Weights of a small transformer language model.
Size: 11 layers, width 512, 8 heads of 64, MLP 2048 squared ReLU, vocabulary 46454.
MLP neurons of a small language model. Each row is named by its layer, matrix (up: input weights; down: output weights) and neuron, and shows model dimensions 240-335. Each number is 500 + 25 x the weight over its row's rms, rounded and kept within 0 to 999. Numbers have three digits each.
After each neuron's rows, "raises" lists the tokens whose logits its output raises most directly, leaving later layers aside.

L5.up1143:563533527492515503539478543463498500507550494526516524533469499481535476451518525465490480457475521504485501480547471476519453503519483479486524471495521485553520483503493467511503503511472514504495466487519478501515471487534512497496487502465480429492500503501528513501451515521506537511
L5.down1143:516500483447554498523464482451496521512489463505499505482495503505499513438493475465497480502514522517503504510500518534508479480497504514511530454503451489535533518502507498470490455498526503469501510527477517477463494463524474517550489529513466517523508502519492483520469538495514471518
raises: " Asia", " Italy", " Germany", " Australia", " India"

L5.up1802:547501476546450495522526535480499509498475542533517533542503463508450503473452500457488541512453474487532487560504490527475493462477523490504521498439479498509526495476497494497513498529507453535516493543459490517517443503497516486487517489481492444486454485529514548497500501506445470463
L5.down1802:509537469460463495510531441529550469503549488505464529461529534459548553459525492471498522478529499488503556484471492503520486555530510508503518491534474492523494504466542525540479532504502513477488517519529478483503522499535481517499482493491485511518496535495468534492498506499502537466
raises: ".", " as", ".)", ".\n\n", " when"

L5.up898:506536500541473491535524542445487516508479498526504506517496497493453546517468494525489559541491512527516529515485495524486493526522467493536467477443513513479492561522513532471498447534486499482487442523502508483533514534468496531502538527500469503544519522482526549524476489442512533476
L5.down898:518535513509469520467495460488521525493527504507429488460509514523486511490510485504502516477500488513436511470510493530484496520504515527482566544543472480487499519509517479496483538485523470504492520531502491497488527518509557479555482528521485476504524474504466457521467524517484474509
raises: ".", ".\n", ".\n\n", " because", ".;"

L5.up1025:488531539520491495530457536464451485512489513482493509554498500526507482533477519486520477535442477505472529467510506493501496439490474525518521460515505463515526496500526480499485532537461486537551477485446494500531506521484555546506527462509489527516503471525479488548514491498477514479
L5.down1025:497498490487529536473459507467505565490481510457495484493519547494501533530491514465459519486465500516500512500484511513489476454527527581469497507450462482484526458495483509534480472456455512465453554495508511502478482493519497493524477513489480535517545448467523489507495493520467515494
raises: " France", " Italy", " Germany", " Austria", " Georgia"

L3.up697:564518491559493491503448484494501499491519443494512502536493550509469529510485490463492484515515444485509501549505537537509467496519498501516497525484442472502493519512530462504496466489524494500513496462525487508491485521470514482516531492493495507511499468481458548546479479489493482460
L3.down697:518472506471462537493524501543503491554507508532513495464489497487472478513493471553503484493515495557512518469473469502507465488503487533514503530520505542467481493527475526560544455518451580519468533528500499482484500541493496493456544492512453488498495482527497483472512467452447527465
raises: "cher", "ched", "ch", "ives", "stad"

L5.up1770:499509466491505517490478465503518499514491453505494492517532489492500488504465487484500488496455449524497467511514500499511478503531491489491551492553514496512499478483498441455479507500509483475501527512551503505481507529451504490486505507483502468488475479484538514526485496499515490534
L5.down1770:526500494512491460533485463524479526496488551506535478512504481478499509513509483520508488506488484496479544426491491507494504488517480492549472476475472456518481559512499538501519510476514472523514484466480494502496499525510520509528462503447497495510494524529485522474515501541509506538
raises: " they", " she", " it", " their", "zl"

L5.up346:549493521511522512509508515538526469486470500514497490501471502527507509500513482502500499508496479518490539478493530537470490515506477521500519467487531459512493511447453474501507479475545477457511492494493526483492530499545526514504523529523517498534488479478511545536469545500509552468
L5.down346:527483516479487466490540501554462491502489485510510519510535551479510530517524451469463480475433465517505440509470512470465470501550493491439475454537496515485455474505501481495496502508507509509542513516503472489468474472492495497490508475507508478465490479514515481503483479525524467494
raises: " taking", " allowing", " setting", " providing", " making"

L3.up1743:514485547533499483518531499535450502522502532499504479509507465530439461488494492486461513476489472520486470511480496534500534490502495498497497527448482526530455503487515514462440498482496498490512513483496512479514501527438545517458495482424495514528497457511474509499517518474557524504
L3.down1743:490495499558483493499492486449483503470484504500517505531469498507492541483479522504472502506504417476533484509485457520521448512483486491516515463500488525497522515495502518490531529495514497546462490505519492564503480476469475466474498492511513499473489546505512472514507540490530482498
raises: " them", " themselves", " himself", " him", " it"

L5.up1003:495500461510505463502486494460501448510487512518496481519543505465514539470449486513449512521511487509477483460518538515515473470517521485483506491475503509485481506513482482503468461508542488469460537538499533467512523497498483550522523477506463515517507456508519544543499520500525476465
L5.down1003:476525510467509526492490498502524510466495518521491543514496491505523526443502500515494490496514504523496521451511467480471458503546513532526523506508476482507517516502535439491481469502542472493478487543487497473530516513513517493470486489487474513534531522504472538498536527433504480530
raises: ".", ".\n\n", ".\n", " of", ");\n"

L3.up1053:516523499461478473509500500503487473522525464479483437490479482472487520450534515461481493519506545503529534554436477450470493501502522471536518531435467491452491542493526514473526490440504488498541452506478483522501499450471531503518498468491480500508542468448472525520519494510466504518
L3.down1053:486494497509494491461500497498498490478544522523511466510484450478518541509511490507507513457506476487506554524510494488494512494478539550506455513488473465480493498467499509483512503469505495493515509468475518515533556491478452490523476500514497480494518484458493507518502517512503515500
raises: "ties", "ty", "ti", " mission", "to"

L3.up376:566535501532474487475452558487473483513498489491492485549513477480491493505540510512472489453505468526481490511501499492492468479511514476506520468453475522537446512488519491513522440469472498500509517517494494501523493529507520483486486469486466466535501484489487491470485481504517507483
L3.down376:503490503528521473525531467505515499459522515521466501506522470529523493498458541487466533480496504514511513521517502512509524503508568447485511538488495502465492470505479466506481525532486527458495494517467448490528501510523488486508538493563490476464492513519482498505509504508484460522
raises: " sources", " artists", " critics", " reasons", " writers"

L3.up1032:506501503513484516520491508467488541522489493484564523467499525487458508500520492479494516488529487513484512521494517496492521502499530457495482470505497537514503511507492459485486494465460483484486461539496525486508514452493495530513523534519508482481487487484526508501500485517460527446
L3.down1032:482466513480528477489480535486475502512467520505510534476496490494507513489512484502493493503490512518467485484499519537459474495500485476495478481488521499516497468546490522523489529513523481453539471479507467524541534517534522491439528490533526514500508499501502490507484486457468544474
raises: "ry", "ation", "ated", "ary", "ory"

L3.up972:543500473482482488520500508440496535528485461531531517551495508504497556488514482485483488543511484527480486568507514489497487498495478495515527466523474508526432485499527459473500467517509474529505476526481515502522519467471489472494504481519496514517475483528478539533452502512534497496
L3.down972:490489451458508513454526494524463507503505530539540518506553505476447513497543486517459497551513432491488588539505507500479511492510491515473465503512485516505495524486521482537503519519510533502496481506498485531493484514489472452501488462499465503533490528507455501466506498485480493465
raises: " be", " have", " promote", " qualify", " serve"

L5.up47:466457495498500525509502502530516483498515509517529518511525466502512480507479502479508463487526482503473464579522504483465525468500503469531498525541526455497474519470476500482496506508505453488467529493544501495483509516479518492550496446502482490486490493504453490520485522506435502529
L5.down47:500539492563483489530505512458511508488514479511514509498474543491552525485500479501470486517494478519534559438489509547515474517507517500474501468490520482517514486510535476469472534505537480507511447536519494533484499539515515474483461483512480516533472504495492477457540509464504514541
raises: " they", " it", " any", " these", " some"

L5.up1348:516483484516487508551524519487476481508528500494511488508521509509473522544485511472478449520487517486526489515506503520530495495552486502512485480462522531526481504525447544483463465502465486475496519491494513490553462513513515509479516487496474510478454497511527494486485515500514479504
L5.down1348:479494504502462539496524458482505499470536516494483541508443544505504518502457451494508472507502501503502533474445508513510415526498499464522507509504485481486502437453498477460531511462534495519500483501498512523532529502480489516448485445526521475497545518482530478493505537432478520529
raises: " them", " these", " him", " it", " up"

L3.up615:480499480481479509462469538532495492517516509510521472518492478437522513499529457490491532481522464533473489508491531487509469490485490510479471502457552502517495511493466488474514451528492498509500522510534527508501517527535537500552506458533555476472484506543562524462504490447521471505
L3.down615:496514543494505482539512485524476502462554503500471471509517503511512525508523532476540438515477511512502516494478486453456521449492499511504540515494498469496500473479470503524539506488507516477444494500550503471505515503530507517497491505538538485482506473535486518508500504518501503497
raises: " years", " centuries", " decades", " weeks", " hours"

L5.up409:540479519514489467494449504481512495490466521543509481530466495525445539469481518482473521485482527510508479531445486469479441469513470530502506483457492500436504515524508515502514478495523471499532451505506470467496514467498499522525510469492518522507520480510447562472461469500498508459
L5.down409:536484480487487482515491501503535500479476530526519530477508468500447518471503496470559477548545513485465507483528525464515531476545532508529518458506509538470496500489518526520491487516480498476501535465485500483553547456436492495493424512487514519489470507495470502500495481540491498490
raises: "ck", "ions", "ties", "ty", "red"

L3.up1168:500525516518520520516474463511518491487517483518529511498507488493506512482492483452494506500464502530477509527496477477461475500491461530470532443465526510502484526501498513516456467494516461513503513467498500510500497490514517526496545494526482486492475463491517500510488480481504545490
L3.down1168:478540474530509465559509483495503482544483532516508498472482473514493516521489453535516525529505486505501492484480492556483488510484452500486508512523495504532455503509500559492487468526516517509500509508485507495494551514468490461512490561537478475497534514493516521529516502462491493471
raises: "ty", "ter", "ched", "ts", "cher"

L5.up1708:529508465533462510482437478501500503500514484523522533520512486490519506548528561487480499485454482511498498481546502524483526533463492484495500505508498514475488513467493497514478463449518459510507503502487503530532465495522505539486513457473483489479481524523469537506490482450536517462
L5.down1708:463532533496511490468500485493535486505529515499499519493525514505503497507481475491489462471517494457489516499446515497466507490489528566466499540508458483496509458482463485503489518505477499471567508486475496507462502510530494560541488492504461473476474520498472483506510513495478496492
raises: " he", " she", " they", " users", "ches"

L5.up234:504514534509448496528459548546504514502556474457468461490479506486541510480549494473458500474510534543509459556472515498473499479518467518508502479499483506469452507530527469475470512529525482529491478490511519473469503523485483496495479495484461442537499504517506538485537481486507530463
L5.down234:466538504510501479496511544500485514519474504559540452482488527486467487496481547481457533514494483469488486497483462504508491488509497511484453480531512525526516550493482520451498515484521483489516478469531499486453531544495463502518486509553482498501556523470522513529488499517528539515
raises: " its", " their", " Their", " Its", " Act"

L5.up336:487485539489522497489491515498417522483498460525519504501514461542515489478505521449487490510473507503478466535519524489505462471524499518505486446464498490539478521485538468510469487558474449444487462493527497490483493495485536501484511522492482475482499514513471501530497521540459502512
L5.down336:496484430557524515502451474505520492500482474476485537518472461515470494502475467487508523502527464507455506496528533480487519460540516539536490508538478504457515475501522491538493496513518490486472484494502490505497490489499468499429473483491557539501523473446488491512506471545489522463
raises: " form", "ic", "ians", "ian", "ius"

L5.up1823:492549511533502487550518508479492497480514501501501499484525472520460504465487503492479506460507539478509487543465507530482483480506502479479522514484492502483479483495486487484458476505487473530482508558483488500467480513486507542500502496529486534504519483489537528576499499506530516467
L5.down1823:504472498489459504499491492497479481474518496519495520524464480489511485459481494488468465496545498510497497475482465471529522526502496490540456529496491486502560526522523512507485494489491537520503472477503513500479512512490499521492508469482499523534481467497531492481484521506480456502
raises: " its", " it", " his", " the", " their"

L5.up331:482496526517493515482492525504503438516463510526526475521485525492511527482476513505499454511498492519515496479502531492519484513457492485511516485500558463502474503523498505463502468544498500516493517509503551453486509461491536539474474472502498473494511497507505522508486509489468553519
L5.down331:517472475474458475498507514516479484463479522501504514504539553491508498526529508508446512476502504526490521509503517461526534475493518515478507415528473504492504465501505529492480502497509521502519479548529495505482494461517500490521500519506503508455525486503491515518498485461513519524
raises: " beginning", " resulting", " returning", " making", " taking"

L5.up841:472516518528491518507515536505498528521491513522509455515515478453505504494526499500490468506469456495503474478500441499543476494523512501506502465517478468526455517512462441504505488511473477519492494539508508503475494516480512496529535495491504487510466489543545533511507498468516531484
L5.down841:499531505505455527493508505464457514495457554483515519530517507493497504467511482465506479524456486444510527491500505465528552493459522472486530502538502454492489469476511499496495482481469512476491523457503567483503512490507526500501524446466490465505531495492497533547472516473523537505
raises: " decades", " years", " months", " hours", " centuries"

L3.up307:519515522497469442514478510482469511505520501550546476485546489500461527479524485500488467552514542478485503510480510522479489506518512499498490501476526505529449506522494470521460488501522437497525533535506521500477495540454528495469541487461500470525480489486505484470486514463560515484
L3.down307:527505477495466500489524488449496491483493519528506480505438499506475466528526466445503473506505504466485521472497437525513505462490519518504476532479494535505458506534510515530507479435525511518535503469510500543476455484455521535459476522489506470506523503553466499492469507471478498510
raises: "-up", " up", "ups", "up", "-out"

L5.up216:537547547552496514479497458491489467509527490484524500501528491457509505542517519483520507528469449455474515465509526457511486482484474506463484490517499525576483504481502488521477463557501482474513477531522499494524454501461522487505523475482519496507533513495507495478522449481505517511
L5.down216:498492521471490488501484479515533495476487569524549501462521485477491507512516498453507502500521463501534553496533536447535476508509527521484513446513500502512493523469462473479520488494544494488500488462464529515519511515498518464477459507510489453509536523473458476524502498476454539549
raises: "s", "ll", " they", "m", " she"

L5.up1030:513490527489489519469470488445487494521468502501490491496521480486512527490530498465511471527480491482459471507479461473486456479491486540477507483479520475530503512479484432494520490506518468537557469507534532514496550490467554495481515461475494496467534499504511483522472510484484490502
L5.down1030:485529508513509514473535511478499481470522440506509520488547525487470477516509478512497482484517471533506548473464522436481533522494522506455508519554506470524505505498539503488461517495496479476452510502523468495523532507478519502546511523486476523480524476490459489503502500522453509515
raises: " years", " decades", " late", " ", " weeks"